{
  "head_dim": 32,
  "norm_place": "pre",
  "positions": "rope",
  "qk_norm": false,
  "tie_embeddings": true,
  "init": "uniform",
  "init_std_o": 0.0,
  "optimizer": "adamw",
  "warmup_steps": 376,
  "batch_tokens": 16384,
  "doc_mask": true
}
MLP neurons of a small language model. Each row is named by its layer, matrix (gate and up: input weights; down: output weights) and neuron, and shows model dimensions 32-159. Each number is 128 + 24 x the weight over its row's rms, rounded and kept within 0 to 255. Numbers have three digits each. A neuron's up and down rows have the sign that makes its largest values positive.
After each neuron's rows, "fires after" lists the tokens most often just before its 100 highest values on Wikipedia text that the model never trained on.

L5.gate272:144154141135149124159136108097101140151122125132143165100078137146115130106119134144113163103114056142087118178109106122137156073109132132127128105125140144115131139125149111134112111144108149087128143151129193113114115121140104139154135140120106159121083122155084149126121122129140148143125093134135108178104109174143095086103169109110144153136151138103147119120124136147137096148118
L5.up272:112126168119125099080133123167122112103096129129151076145111113096120168118101145132123145104120124140120128196103143097091138153153137108138133132146106170100121129122174104132107125115114141142117171140104120121140156118167099130157081123109085132120131133144136121136110068133106105113136125118131137128116068143099148128128169063149133147129134141125098117158094123105121103098134
L5.down272:071177132155143155136161139117126149105122120144129065112142148104052129115147135135116123104168146161112123109121177114132101138175115107118186157114111149136121166134156139101114138092152200144127125104118113124153141124159121129112139130107109107127115130105155122137129163157113116142134126127147145105107151117112099150135147124159076143107146151082125136126094159119121157110152
fires after: " J", "u", "o", "un", "ap"

L6.gate429:116119121160125085113112135145113138145148134141154140075169108121131112110172125101110129097114116140089106183119110109123157139141144114102125152158101145112145187153095151119073097115144094142120109127107117142129106141137123158168171100100092153141173140112077090118097105119082120129105121109102111111135168158157121149152137137093134150168135103156138142146113110135110119115117
L6.up429:115178153068102127091132138116152124111140173133115158100105124123131124156168138157091128144124116151106119101097138119163126135169115099123138164134110100154123151096121126128131148161126109128168162109125120150138083143120163111148162098130105135144125150184142095128144155163128132136152101100167122142114156144108146182140140116161109119112125150113169138102109111146121106130147
L6.down429:103111115100165126110168164122147139132132144153096149103115161085106133141127105127109126124105163100097105135095117122131140137153081115142089145129135123098133126136160089109130124139118124128173132121127147110141108091119138067150130073093105080129122080111123096134142127130133138129107156127149091159140117127136135111175128067154081129069151113142102104162138105111124107156081
fires after: "ou", " c", " m", " C", "um"

L5.gate15:130151097117143132142123134099159082083118107137130109156106104111180112133125108134144130084140134113093180133118110113107161127151122097116165116168182127128132121141138131114140140119139121113111137139105185150127129131099129122170105092188129128118077145112127125117167107129137126154127109099102139142116127160094087134116091135126097142148171117115133129119132177132147090170156
L5.up15:117140131154122182142100131118126116107115094126134120162142158109165145133102114123139130138109124151094163103153128126105124086109140143127098114156174104091134132122142124163137123125128131128096076136126116121126144138125123132125113142115132106124121118136165106126132172123119127118099125141213143105084102163157148145169085106109139093174114146180116139129090119130159135119144
L5.down15:084159150119115155140147152157120122132150139107138115135146135119070130122113126124098115091118168123127128100154214150150163169090127119193131140132113104111131106113159146115166152105178112106101140110118117120126115152144124149126128173122106099123114074149122132149085113093158170123143162158114092154113156119144144067164122109092088105116122128108121135153117117131145152109116
fires after: "b", "01", "98", "7", "ur"

L6.gate274:163177118151094163173122100169132141123122132177130148150102084160126165141082149123110151115103126064094134160168112121154129101104111109112164152130130166139121142145151082133137118145153161115142133122115133083127112119116084125132106115163146104155068122171102098146088117107134159151162168140128126126126098124106112147108142118158144116157185156118137144077108131140165120128112
L6.up274:156116111092113129115111096134114153085132113094162139139105102128110122144131100182103188106088113094128138141117152112170133091147083077122159100099141138158148166111135100161111100094114108118100161115137164095118133103105128142149139146126153103175134108128133129163119088104153136127154144082113129126134125154084143127116111084108129136151136152138117129097100119127119098116143
L6.down274:132105114147113105109138133093139115104147090131139120148151143095066090142121127154163084110133108192122125082097188163110112151116186129089134097150148107127085116118180112100111137100091120112120130106097156163114139093145121143146152165103139137120144131104119189131154150117140119137152130145107122126125141107147137145163101173117096156102105121155113152170119148123103132148164
fires after: "\n", "ed", "ic", "it", "en", "r"

L5.gate113:143101120131137109159138094116109106136131132130133133123105135122189118104155142134117129082125158105092134167123088107107111155152146118151099114144116121152183215166130116136098123128138105128131132131098162137142102160113151118129130134124152133159114113135097118127094109116125127140170107134134142081104159180139106144153155157103102147137203120113168142112122142109096128103140
L5.up113:130118149093150096090150140108131132097151145108105126102149141160135109141125129149093126160135134113118117123094157140062139065093102103133145124144103123154097159119138130165121157092127162100158108135120130104131118122126141125131143104148152171116122149110101082130131128160127081139143130112084081125134120116135105143097129119143099129108085132147122143164165127181125101159155
L5.down113:140124184135098122112109164125120123146143154171121158090132136073120147119143119133119136158099095156136085152111103128149110130165079170143106148082098139101117149145116127128134132118133102132126139131159143106162100136135139115111151107121095145146134111138101100089117129137119139123167106114128111080126128118149128159158153121165118128121193148156142133142097122140095134156119
fires after: " c", "c", " C", "ac"

L7.gate227:108139137105143156177103119113110122131125050147106167133094144149141098119139110116115107142120057104155101127117104126138131145138137135137084129150120124111124070138103124111139103145136113118099114132120125123150151157103131124141103148137087110109149100141105100122148117080103178113112112142133154117118173125160120133135177175134133158113130103109155151137125134132131073124147
L7.up227:119087154100134119150146143121050152168126165127090116078142150121128117091132103125118122136131090132120104154128134139149123139113100104133134128144130133167159098109122122127137134163084131118146097109101123141140157139127138082132136157140096159104184137169115096077147123111130159102121112130143095108160176111170084126154174144156146177122171087151152123139149133145130116134165
L7.down227:096133112120146163151123138126070129146138106133084111099151143163120069145157105148128136143118134146148092129132160132146132123130185132128111099140098130149123161131089136096113127147117124135092106093080137106093117159160123162129079122107089119107125159104140122109140117124149179138112085124155119127131158154138139159179136163152119163122155065092144128123087110090112114120173
fires after: " |", ")"

L5.gate333:125140128128121119130103159075121119140154128098158186118141109094126145114139139107119119130136114141106126149083105104109172112104097060146134115136142142149168155119125118105092122136113147136087145153118135161102119126106147077135129145155135148102121126131115085106152141116109129172146129135113130162134125130156095087134138106143112096130108137195131134126123183123145143116131
L5.up333:134164115128107126124145150165137170155156129120112136133175130121082138147126124113161149099160145115114109121088152121115156133096115094069128173135150147173138135085146129115111128143160171119119205136147097130117130131138109105088152128117123123147148137126134122106110104137096115174109113132133163135114125157157087118121121100145117121156112158179131129140108135153138156147098
L5.down333:180120111122094144126121127160155178139108167162126093162146137155114131113113140131111131135117134143145132188140089102117114143124097133124148189144117091150110124094149180165137139085140127110133155122126143132149120084154092144104145087110128101132171160138143154136134105136122094109105107093148169100134120150122152102112164118114152162148189154115131125109122121104130128116123
fires after: " re", " w", "at", " In", "t", " de"

L5.gate128:108123088164152124162129135168105090109181124133161113112097145129153150115179121118110170145146107118150115191090063167164173123095090092124144106126137167147144094156093110138083134090117129148135138121155123134132125108134143138126105136074141151094161155119143135125073099114122176160153117106108125096108110163108101108134126107118097104147113146114128110104127129111119131140143
L5.up128:089107120117152107127130105160135102106139134089151111158074135131158133159106124185123168132137076137133118173142116126144124147133134119111100147147115148132116138145114107135119083103105102157119113127158144126095122118189074150161139130120143181110150115106121177111153134148127119136137148104173120110071122138133120150156101128125091094107154150092093072076120111115170149129127
L5.down128:078118080122176117142168113133154125168150112124118125150139091099121157088214100179162075141106153116140132125110190132120090106111135133122147138135113163130114132118139107134110136120139144127176148083114143111121143102147108135079119166120161139118142127147179109112111134140099151108152092144139076116089115121095104099142096140107116134151146145141133123130146121105162122092118
fires after: " P", "p", " r", "a", " p", " e"

L6.gate414:088079136167127122121123098115118108132144087129130120127139108161142125116155145077141102125134102131111139123109115166086140151100121130168094130098142113131137112109113078116147122127131145075124113176108114179077170152136178135134158125158119126124096066176083091115103134075109133138102147137127116137109191146163123105132157132121129137136132134136135121097134122108146140084144
L6.up414:107135186136143168129151054105132117140100102093119112128152131197127130149151125078170102139113108138123144124115122157101137127095111107159133168091119129105134104106133081086161134131132138094146147129123106133096156163143168121093139080159099122109095127120130111137123136114148133126116134133151133151095147158153157152145183119147112119114144124163131129119153118112126149125105
L6.down414:111148129109160139149140117124169130097088148131117134143130147156155145140095093121115133123098128114143135116124126150101129163132157136134123179130126104112139110130134110100144138137092171130158131133117122079135108139149149089090147095142111144115160110097107132114148147112150085057113127137180148125098126122088161093102151104160118130136122136148107110148154122200084141128112
fires after: " m", " h", " t", " g", "m", " H"

L5.gate62:113142122159165131146098137107132125127143094088120123105134146156130088124134101168144146120173102106184130132122094185138109138118126095112127123136144139130138119117105085135132136170138113144129120113155150128065105146134147159092115119144140193125129141131109134152117121119133129141151143169144098127135120176141117068153192114101155117140143140118095167094120135140138190099124
L5.up62:138095120121081190121129156123149122138141098116130104117091119148131141117092131143120137130115076142128123160155136132124118165167095119124146155127114167140134133110127152139131115066101113109140096119112141144122136104136111162127120127120103127095167127138142106108143161104119099125102158134139112119089137143127132127147098178114124180093110181138135084090142101100136103111145
L5.down62:144109087108106124145119140125141104150163104171122147152079163134139103083105123133079119132154114131133120137117139089146138109144092157100146129150135169095124124156137172122097148147103096136132146109087138145146112099113108159124129133117109128104118129145145157101085166086097126096148137094150131085072132130158111127166104122128110145136151101106136113181111106113138099132136
fires after: "ec", "h", " Ch", " c", " ch", " J"

L7.gate276:118125122098074132121103123100106123194161089078156148131120137156119117120166129138136112123152105109102150098139122121111170096141171107112097146136134107146132146145149138097138120131145126099108101095119167167113135091160174162127162134182140116110151125148130156147162129140160154125133104112148152134114166147107076120109147129170163121129139078175146130121144150138071117133172
L7.up276:120124149147105123160084124051133095160162100080157122119140172105133092076121126151176105117165124137106142109112105100076142110149111146102117129129167124125123130143143152108106143106146133101114095151147152144147159098115134120154125094107145151046115109132117119102158149143129120125138118148140171137124144149154102158148157131126132148166140137137153167130149113122132135115126
L7.down276:138141116086131127105153122133113101114143095114108154095114120138048125144112157170130159130125121087146122128108248135138126119127079150144152107136125122104133121131228125101140100161137123107131126108108119125124138118113147121187124119111141098162124111149154107126150130132141104117103127131126171103118114128129138150102113147138134100091154123142118142121132151112139142112134
fires after: "ur", "t", "ed"

L7.gate96:128157127128116180128152148125073103159130116143125145096123144155167133118135147137095129123131101086151117197135085137162108129124117114151125180132139147154175092135100101118133116154106140104094138132098130103149135115101158089153129091109128108123140126141087078138100136135139134147168148132086168090155189101142110088146115124147104107134116129100113131082124104115182135135153
L7.up96:106156083131130178114152106104059100149087112070119142092167119106150105080188123125150161121115121149089073152140134113121080168136100101134114161125122139099175091110130120125111107128127161111133157155099131126136167141166156149138110127135122145152126132112138130166134146132140124120141113116116165121126112103169130089147083159144147118128105118104113157123089098097158105082151
L7.down96:149093132129159159081136133143131129148104116100113127131128130132090090125143101126141132139143147088103149108145161121141122127137168133148166151102105145144136123150098139109137131087105110084140111080103104084109152176153100165119070143143123082140106121103149119120134088116103146109149124153171127140132103135082141151156113148132150136129113136169104146119098142121109144107172
fires after: " |", "\n"

L7.gate282:136143166133142124169103127081102118111123148120108147102113122099114144118084126124147135134176108106151109104153118156145152053114120105131112118131114163106092130170136104122143101153123152109133103115060110123153115112172139141166129128142160130139106085158101108081144145124135150104145147125105107137174139137144110106136121125149135127102140112162145141105114133121165151185159
L7.up282:113090101098152120152131121144138127114100125150104155107113156128147160150125129113107141102143117140115139123118109130122110165122102145126144127177130132132133141104117120058119155126125118119101167070123156139143130106144141108081128135119084122100157113123135093128125138155142141134142143153105120121146143137118179183111111100126114140095158096093182144152185122151132155101166
L7.down282:137163149127156138139149124105119144131132144164133134118087124138127099099120096129128141146117159130108059117140133087114099123137160127139106130152070177111191150164080108072120116172100120146109136097100117117074098159165139140122124143090105099131134150143138109125156135158150139124132119121130144132158112177127133136091106105116133128129158140107108170166148120158151136166142
fires after: " |", "|"

L6.gate10:143070105092119132110126158123139117120146100102137125130163155110113112119105159151105157121109108098152141128101111168174140147129098144148139138140137111129131138087158140100144136100130090125151124183128131108136130102120163175137150131146063122125168182175092118138122132144144145171153127108110100085171136149134117118081146082135163126098124079142143122113154160113152128134162
L6.up10:109092080125140127118119136158152142110131086084127090139124136124130146124134149146135125158078110132152126076137111111142093168091108083139123122132141124116147147108114142145154163121131131152124088153169145109134064115141140163149149133143096168142194128138141095122166140136165172148143116148140104116116132149150119125140133120134113133108090140113128119091102104099130129140140
L6.down10:113124114139165142045150118123122155133122119086128112151086130137153144075145138166147116139062132121126126121089137125146145106120137153145113174122108118120151149111110097187150147128105099138146117147100078156136144128122128154107172109100097182150182118142077126136114096118160143092150132162123121111139097136133118102140097135132077106136089120108132101101181088134112120103140
fires after: "e", "o", " se", "r", "l"

L5.gate446:137090128181161140179110095105159137150107146113107104120135122132120137141121158123164113118156111124098151155111123162138139122081145099097135088119148114109163164134145130131141130107102102094119123117121117139143154097143153147144108141128108189093132109142085144159152144097085117109119100148146128085112141146140125120103105142114127159150146145085124168109071078118131070089111
L5.up446:119106152131165156117094155096110140118123142131112114117126112146135134135124129138125140139172100113117172177124115154126151143116108106111131100123060148154147108114098131114125095121072142151084117144128133121110123129145081173146095119122096155118125102149071112132132133153091125148123115113109107125114107116149106106143100094149145202090164140138136151093148095132158112114133
L5.down446:156121107161144117140146149132161159126150117122091105164137131161102102122137136092167108171132115129128153111144181160121122074121120155082115092153115131119098164133141187133162118084115144141119129137101093086156118151099118138129126140079128160116122129150150147131106093120102102120145113129124143121150136142151098135113104094084146151124122099114156127144117086112117119114085
fires after: " f", "i", " S", " ex", " c", " Ch"

L6.gate419:124143164137123143132095148134150104131175124121120121142127146142174136119143095129094143151121108111115128146130087112166156131114117160103131118120112065075123134143116096111143148148134117121146103108118091155116153117136111128159178146197092109110072085148090122113122175109102170159195131141153122137107118117139150164108127160140102102147130115129152122115089138116175132092158
L6.up419:104140177159137183124113179139124146088144100136139184111137164159120141098108112139061145139101144103128097097118118119220137134129100146137153162126105094097150103122117132129202148134138108122110114087171121130085106145121077167122127119127094111148120119152098129151101115110142161142163131163144115136107123138128131111122126129139126090104127156110139140127121114101149145088153
L6.down419:091114156150108182135101147134066151114123121131175100145123152120175151120081147136153126131118150094120086120102117104153130086130133164154126141129123109122135127111149119144150152122147166179107165080154095129135139130150145159145156153147090148159101111140111131129062125106171149115089117163116119154114111157115117162118116149123090078114116119122106129104138092134177093126108
fires after: " h", "e", " H", " f", "n", "l"

L5.gate49:122141069092125118185129096093106119121156152119152149114127151109142137175108156158099186098142154101131180122114094145132156122130112117142120103137169118124128137153144117137127121148132105128118103112137144137082089148100145136111084134155131137158092128144103115131147125101143152141123179062125127115157122127135087109115152093110147158083136077110122125131098163158117110149101
L5.up49:112120116168111118136120123146156118121117162116148148135137188122109145162132100126121167106137120069171130147132135154117123111109126120159099105120124107171114141127143094119139157112126078146142154158126129120120112063130110152144094100085113115177131095125124084141142118119132144152131119155137145121169141110087180105128122114108160162101126166070135154090135094133143100127111
L5.down49:133109142180109159095130168142131112143112103123127165149163142160106119092182112133138142111136157117121166164143156144109107110108094134140230098123113099119114130107163181122098137103119133129120116139131110134111126128131102144166101086125134127065154161133128106158124106120123083136133096125115173126067147110153126118121120133123114154126142169138110099123091097118100162133122
fires after: " U", " C", "ill", " c", " v", " St"

L5.gate125:145086088097117138153134107095095111102138110106103142115165128115160093110095168123090119126128104130099104163093116122142113137150140076161124137141083102122107083169116120122126129096130099124102109169167179150093131126116181151142170168141117124125146091117074124134141144114140132122115165121120159159139175118145149091077116109109092113116144147073114103099121130113148117127160
L5.up125:098082153159103148098155158135162149117127103081106133122113145164130114149124152097158103148088119083124112095135141099106079074162117135138108138123124168160114133135095115107123094126162112090102145180119092152100152121098129147120194106129176125111143117123118116099087130113123141088112148130123198108126172101138111115167098133138137124128143116139124154115143073116163145131171
L5.down125:127091130150118132098168131138107129082120136111090118135134131126066130122127090166157129132122078132165109131161164057124145149124111112108125121113113130131086139100128117096099111161154167122162096159089145171109096128145134132124142125159125124129107148120137100109162119135117121117086122123152164116137093135165130143155102120137131145098083142137109132130092125114145132134142
fires after: "t", " g", " T", " Ch", "ct", "it"

L6.gate90:127123124127159126115152187118142110114136144166149120117114120097112113133142147145090157119119119088115142171149134138178143116146145094147161162169136148139158120131152137148128108120144102139141158136123088104071118140144109093165169161179141174128119123156125118130142146120125147176117134129108138121103133126115122133103138104136149172179153123140141150138107144106088109181184
L6.up90:152115114102096099091125092156147113115143145129144120129150164150124105102138144149107128129137110142129159146125132111082098098130140136136137135125116153130119146139113126151160112139151132170130133131114126162110101098123159081115149144137123107139122121132112099069155067152136115124146183122105108090144118103106075141096145152120108110142132137153110150091072123126183082155114
L6.down90:175135100136144192100106126147109152153125123164102135134108163132133121172119127147142150116115132146113120079118128134095082105078155123112144108131134130161162106160124138082144145129118145117153106140097119094156144157154093133135151129119139139093124142102126147150186120130130125161160118131125149125138125110166101120098117135108106086132108096121106100097099154097143070146128
fires after: " the", " for", "nd", "ic", "en"

L6.gate257:105100073123159076097100163099135150136177078167095112115110126132200141164150102085139149140126087127137133151103093119132146079129116125121152099120104133146118163156115133096084178140120125135130131147114141149127143165143117138130112082114159136131110152150126098103119121083113099129115151106111116109119118157148105122143105125108157126164120082103125114107131116133160146100169
L6.up257:110123109136166118109157127143128175133131105134087123154126117109148128153154123106138192175151138150165103131080111136155102097152124120137113138124077137121095156141122143079093136089139139159130154174116163124148131157127097126116117095101121174123143149134142158132152134123152116078158149118129113099081146173127115142146134173129133173164127107147121126117158086142114167095141
L6.down257:133141137102142104108127106120141159141135114147129097089167162130109128110130150165087118142108185151128113111125152089124100117135126121147143113188121172093127130120123086149089148123155143149106155130128127149106093110049095111100124142122133139139152133113128179146117128135150138104176146129110140119101102144122130129105138166103098165157096112155107132134150068175122122096144
fires after: "p", " A", "ort", " P"

L7.gate502:164121115122103138163139137093127086125133155163142092117137130110196135126114180125132114152163154144103168188108088182122146142138130103162134115141159084170127134131138152118117128106116117114127126116119181113130112144109151166127150138112133143129142117107100135152102141139132150164141129141137120131108121171155109108146150119097119088130177157145144118097126106099105145097130
L7.up502:142156119083086116173147119123125108079137146109097102119148146126138114139107134124150114150148158143144131138114121154124127172091110112143145086147146100142096147111146150137114157075160156125123170108135170110138135091084128171098151117097138088147149143091104117129113131214148131134153163118117142135161089098123149123105127135126109139108160156127152135145115119159140148117149
L7.down502:154119159150134153127143120104133142091113145160073124153090150090148112134129128165146103122093118102177078115113125151158119099127111137138143121113129176127072146138121115126116168125129101166150155162126121118153154101106127175116135160079111073119092092108127111149077172155125107109139148122129110101125152116119167124142143103145087155108089120113129114110167147146100126147126
fires after: " d", "c", " D", " b", " c", " St"

L5.gate495:131133082103131110152110088111074119150179100145117158079124119123170149116184160141126123132106136099120084163123083106170140103148115121145154112135152144135149101136075087124104109135138135121102146101152172103161093128124166122181134125176157156119136148142139160106118141109154130098134169164105097125140117125181108078156158107136143105128152137137079188119122135113156124129105
L5.up495:123130157102142112069121130104134185147138145145094151108141152120139190152191157124129119126090109102130100089158137100121098137092092182138107142122125128148071126114124115143140161148153137150112129100124126137135112143163179103114157106146119135116129108204176135118121140134144118122164144132121128112130135134151192134126104146125126127127139144145120104125133108089157108115127
L5.down495:083127116160138143125180118134152087122131086118124147148135174123070119102119097141090154112129139150162094099143154164126126159097119169171135106078121132110158092097136153115171123083140135086139146115117127151141158176146132127133170148154140104097102112136123119149095171152146105148112106133160140107121149125145132092106129136169105087115136145152116089147128110146098133140134
fires after: " e", " re", " W", "t", " t", " w"

L6.gate474:151147119128121104156122086097138085128145137151118115089131052158141160139093142119131124145134129090087131165093086149116109106109141089093142116157136093143151156145110128119106111156132087111097126116113136124112079183081106133170114101144146118158109117153124135130100118132120109131126132118063128104075149165099091145122124113103135171112154111072139175114156140151108110107117
L6.up474:136122068129132114100142056134144119151148163149118116136146114130118154098126111102124156175169115071130106147111114162126120098124131117147135129112138114144125162152119127110139095152132100130121121106098102159121127173145132130188156108152144131119167143120139079142124109127170166111138100140108113107076148179124092123149101123105144117132120113157083107123154117150100139150117
L6.down474:082123100152142124112164102133139106139096088107109147162152093114120095124140123159094138123133137124157147179188161112095099124103118126131121087126120104123137137149115137124143170124141124159085123128152117107140096128117165156157118092122115100150140083111115140111082120132092125146151153102183133107103147115132158124170122146142099129144090167129128118148138113135117143159090
fires after: " c", "c", " Un", " C", "ce", " R"

L5.gate466:106120168127092127148145092124167113089124104132142134150091160132145117135101116121133131092138099089144121149111084119129149122135092143128131116134093136126091154184143143143149113147146133123082115139135167111115158105102136124137160165136158147159131122120099149142112121128125147137160116117106190118074134168085124146115106164156103074117163103119136134089107103143153129150159
L5.up466:141122138157092116155112122118147121145117095149127117140129148177122134118127146151121125154101139169171128111126122154107143126120142119117145150145149167131167185162114126100091190142124171175092181179092092126111142121136122129177128156132120204083135129148134152140121122109171112088148141155118116103102097113122125110113122097146112132123131136110069129129146099123132126121115
L5.down466:135111152096100149139167163118161156102112110129133112081102149146122119113134107147097156138126104139118145112176150114156096141112103143135174164125152105125137130146151158094111168122109137142131116128113109131131174097117130140142126122130084134130128055093136084149143122176152176174105151116176076120114145108159091113109110080154126112117131139106078096126122147149114152170161
fires after: " c", " t", "ap", "j", " C", " J"

L7.gate58:125179112158127115151089129120112108155126165129182123128128127162176152145104112162144090111126111058100073145114127148136095146119118096120118125063128161149153155139131096064099110107132117147140121140146113110169116138149125125125099145142142109151087125171089104116160091117114126120127125133117140134122117128145130128171128060129134119143133162077157092130110093106114127094136
L7.up58:148121144148146115149110132118096116181159116094111103117091126179141135117138146140105102150121108130119126159204111143101132108108112123142110135151108124126106085120116134112106097116131150074136140131114103142156134097126125116146145106140171135106115104165153123106085130111140092148113156093089126116137119094135117155147113103159160149078108165084133100144114153146128173131142
L7.down58:152098128137144130114150131115154157131087103078178168086148168120126104126145138132115137176101157119147120166114134132119116118142144118145147111107122130140175163162097116096114141143140132152131127140094138094103120177145134108112152109061134124128141107121140137171082098112145130109161135159150146104125129094113139126119149067169142123152119048121112153136107139148132136116051
fires after: " M", "\n\n", " O", "\n", "il", "em"

L5.gate160:125102141154149137151106134108128108123159131103135095093168105108149126107159152146140133084130147110119146155125122127104120112128098138122127101107162131097100135125182097110098119134081147147152110157087130165127180142140146166149098157128109139064124075119106129144081189131088140149113109153112104115099109115132124120139148133143160110151142136145080133100137144124124136097117
L5.up160:150108102127093140131112150165146155133095125121115165146183107134106134109126162131142102194098120119105116080106134127102113145093054156121123167095151156130146085132093089141163075140119133114162158157155143110119140102127096078121109104116166132150103151119130126133132167124129081134125118134152142118118142132136122127140159122110155134139108132113135146114103140119125125142118
L5.down160:112102110139112136122132113132121117101115132139135112128164141102216137146122127193129059075138126116160115152095074127147157078140109171136133143107150148095131170133138105119156180126118164108138159122145121105150121147104099138163171103119107147078116121149175111101105094116115159145100080138119101125103153134126105155112098144089127085107087132164110171128138108151128140087109
fires after: " p", "ation", " f", "e", " P", "on"

L7.gate488:113112124099134162151131121107094077111144123118131123067104167154145174131108161124159141111139107116140096159151075149155181134131136098132129141144138149120105130166133156151102134151161131152135134134121135135142116144172161116187119122142092114161130123165115132121105121122099158170138129090111123111177160166086108126137131138128109131115140114088162087114113159143114154131120
L7.up488:116140122135115116060116115146117138082122150151116108112091149074159118146112110134120150133115096085111115176132105175129091119118091161144132142117151116135135136152128132092125077109134130161129134138134137110122152141123143120113095095150156117164111123117126192149137143078131103121175134096122167120123128067139174135161114119094121140124145168109122073096117133139127118134141
L7.down488:097115169130130121131137126103104137120158118127148184159151140089108162151134148119133095130138108095121119123098198080126119158094128143103101168100133107185135128084120137140086147145120127135117131101105108114164124121131122145167110135146114117122137147126176109114137095100109103134162125135119147110058116143163145104168130113128148149158102071095117136149152148158089118145111
fires after: " M", " m", " v", " th", " ", " F"

L5.gate442:132104122146173148147102110142127104116161125116134167108185146124151091104171187092118138140129130133092136163131122137124136091125130119180122118134170103116174106103094143127127078144134116097136140122121114150139143149138157129156159132139129158126129143147143131117093196104094104156096119148151109149144156098190138110126128091134138101150157133129105122107118142105132108120141
L5.up442:098130129132119148115107114117155141140131120134118113149148180166133128157138103098112094127125126143153133156151134101104111111110117135108108146154123112129140141126118100099098113152126120104152138116095104112087103127130075162090120090124118176121119104113129091124154103114147029116175160123114143107117119155133111117130183160128129148165154181163125104113146096107132139110126
L5.down442:103124112121146170130097110112174153166113144151130162088138142138166101133120140118103156092173093114127125127106092115127093105148069115149143146122140108116140136107117109115137128153141134116186151116110145141148110146165107144138171112088154160098122120140145127088116138103106126144156122151139101147099151133132145175170166140121137138144102116136156088165164137167142098121165
fires after: " h", " W", " se", " t"

L5.gate191:139133120125101120165092105117105129126155156138115131124100129154123114134113143142119175116123139089097182161090105127124146140151137110147140093159142147150123192126144124127132113108184117147115148126087151123115135174124131119133113136117128133175130131146095135162092139119131141153151071148116147114106158160133118163130123135110110090127178131086171106085125134131133086078173
L5.up191:169077148110112132126103072115149126113133101138158119124134112112133160149122124130125164073134147132135115137106118144141127166126110160083140077157147135114134162089130094164177181147108137160101113144136128119107135112127169120139140103104147171122168142107095151079112119173126140099121101166121142145151141152131099153097131166149130116160145107134103140152098138142077118108148
L5.down191:167108154124137126114152125114180126125122112117157105140132105161103155148139097151124158136113153114125125130133152110135131133142138139124126159121087129107122124154125132120075151129106138097205071136064150101100140130076151137161109098129120167152159091110093126122119110130151119158142123092114131146141110121123145119158118115109108135165160089116113075118118099128150120119165
fires after: " c", " C", "ar", "om", "C", "ic"

L7.gate327:131107164109078137117137085095128132153141108143104180147123137149147145110145124095102168148177112124082104143114129117096135129115075106164139164135139121089094137101118090148101121108176166082142117146134125109143160161134188142130149123161113107113148120155157074140140131130147139081175117142166161107108112118157102147127160093181139129155126094141115171123113135144128137130139
L7.up327:060119135115156152163072127068155132141086105176123157079170143132144143149140142142103161136132143112126062173106133128098147175140101127135113157096147141108128095113075122162109139107118130098128139121117146135131164123155155150105097085108122145152107115160140136109133099111117129094124124137145122159150113120163135109142158132134127130114143129161113142113162154141118125073149
L7.down327:154110136142139137098149124129137149131129117098127146040099113147090117120155107128159167111138117134114104119155153102127158097147186166130189139148112156143138110104138124161145122151125138133075130154125138137093114160139125131142099106149087106110111135120172146137158116105157153131132125116141130142173105163127102145141135132149154130105103129124079147175115158114110095169130
fires after: " |", " to", " t", "he", " re", " se"

L7.gate193:143138140110125177146114141116117122133140136136135146118086115125148120137143118129132129128138117074120119148126108160102164108141091124112139120121125156148074131114149123095110104158108078123125161110134118117142152114128133097159116077168138105144107127163114075067127153118111136169119109147123148105133178134115089163152128089134111117141159097081171160161137133127110122114154
L7.up193:127130123094119108123130169094098147164106135118120155129116110148141104104140121115137058070141131172107123153088122103105112140141143119117115158114115092134144130140118105156091074146145141085112097107101115195125159122131117152122138093128135162106123121145168126089132155132104150082108144134121100107162189097148112102109121125133147083115168103161116142156122095106082180100146
L7.down193:127122179122153151147129089164124126140118107132135119136145132101050081134136154171143119157112120102117137147148167100111168139137108130141178158111107121139132105139156131124102125137133129141168125120096141112119138158122108173107110099151131116178128084156151105148091098141152120145099102097162165120119144125118133155125125113123117136119212156109122154110085141119122102094133
fires after: "\n", "\n\n", "O"

L6.gate153:148140139138131162124090146105113143131102113111137147076132097141149106119116164119143125125128167134129114117114076155173076127153149133151132098177102132160139149136103143132129101174148106136109106128131131146142107124110095103127150138107116169156113159143163139105087124130076136145136122106120178098098164145123103125126102144111142136125166086119186128109096164112117143119133
L6.up153:152103146139114066130141118121107140164120183135152113090149144152157132147141161136132137146138131119132103150131142225122144125096129108133111163136083135096145172131152092147082127128149183131103083123108114130146133178123152116112113151169142108119152119150096109109084128112102107128097105149100092106150116137160143104122117099138135104150101115142115123146136137143143151087122
L6.down153:119133140169129123146115144133115121125137195118121120138162145129113125126102130177087114169140113145146109128095161154157122136142091124111116117117124171117151117135145151147097141159145126158120086150112151120132133146124161101113129112115174084135118144158104066112129161141114095103171098097153128099097112119122161149120139121090086186141131084136176166103113202101139111122108
fires after: " c", " C", "c", "C"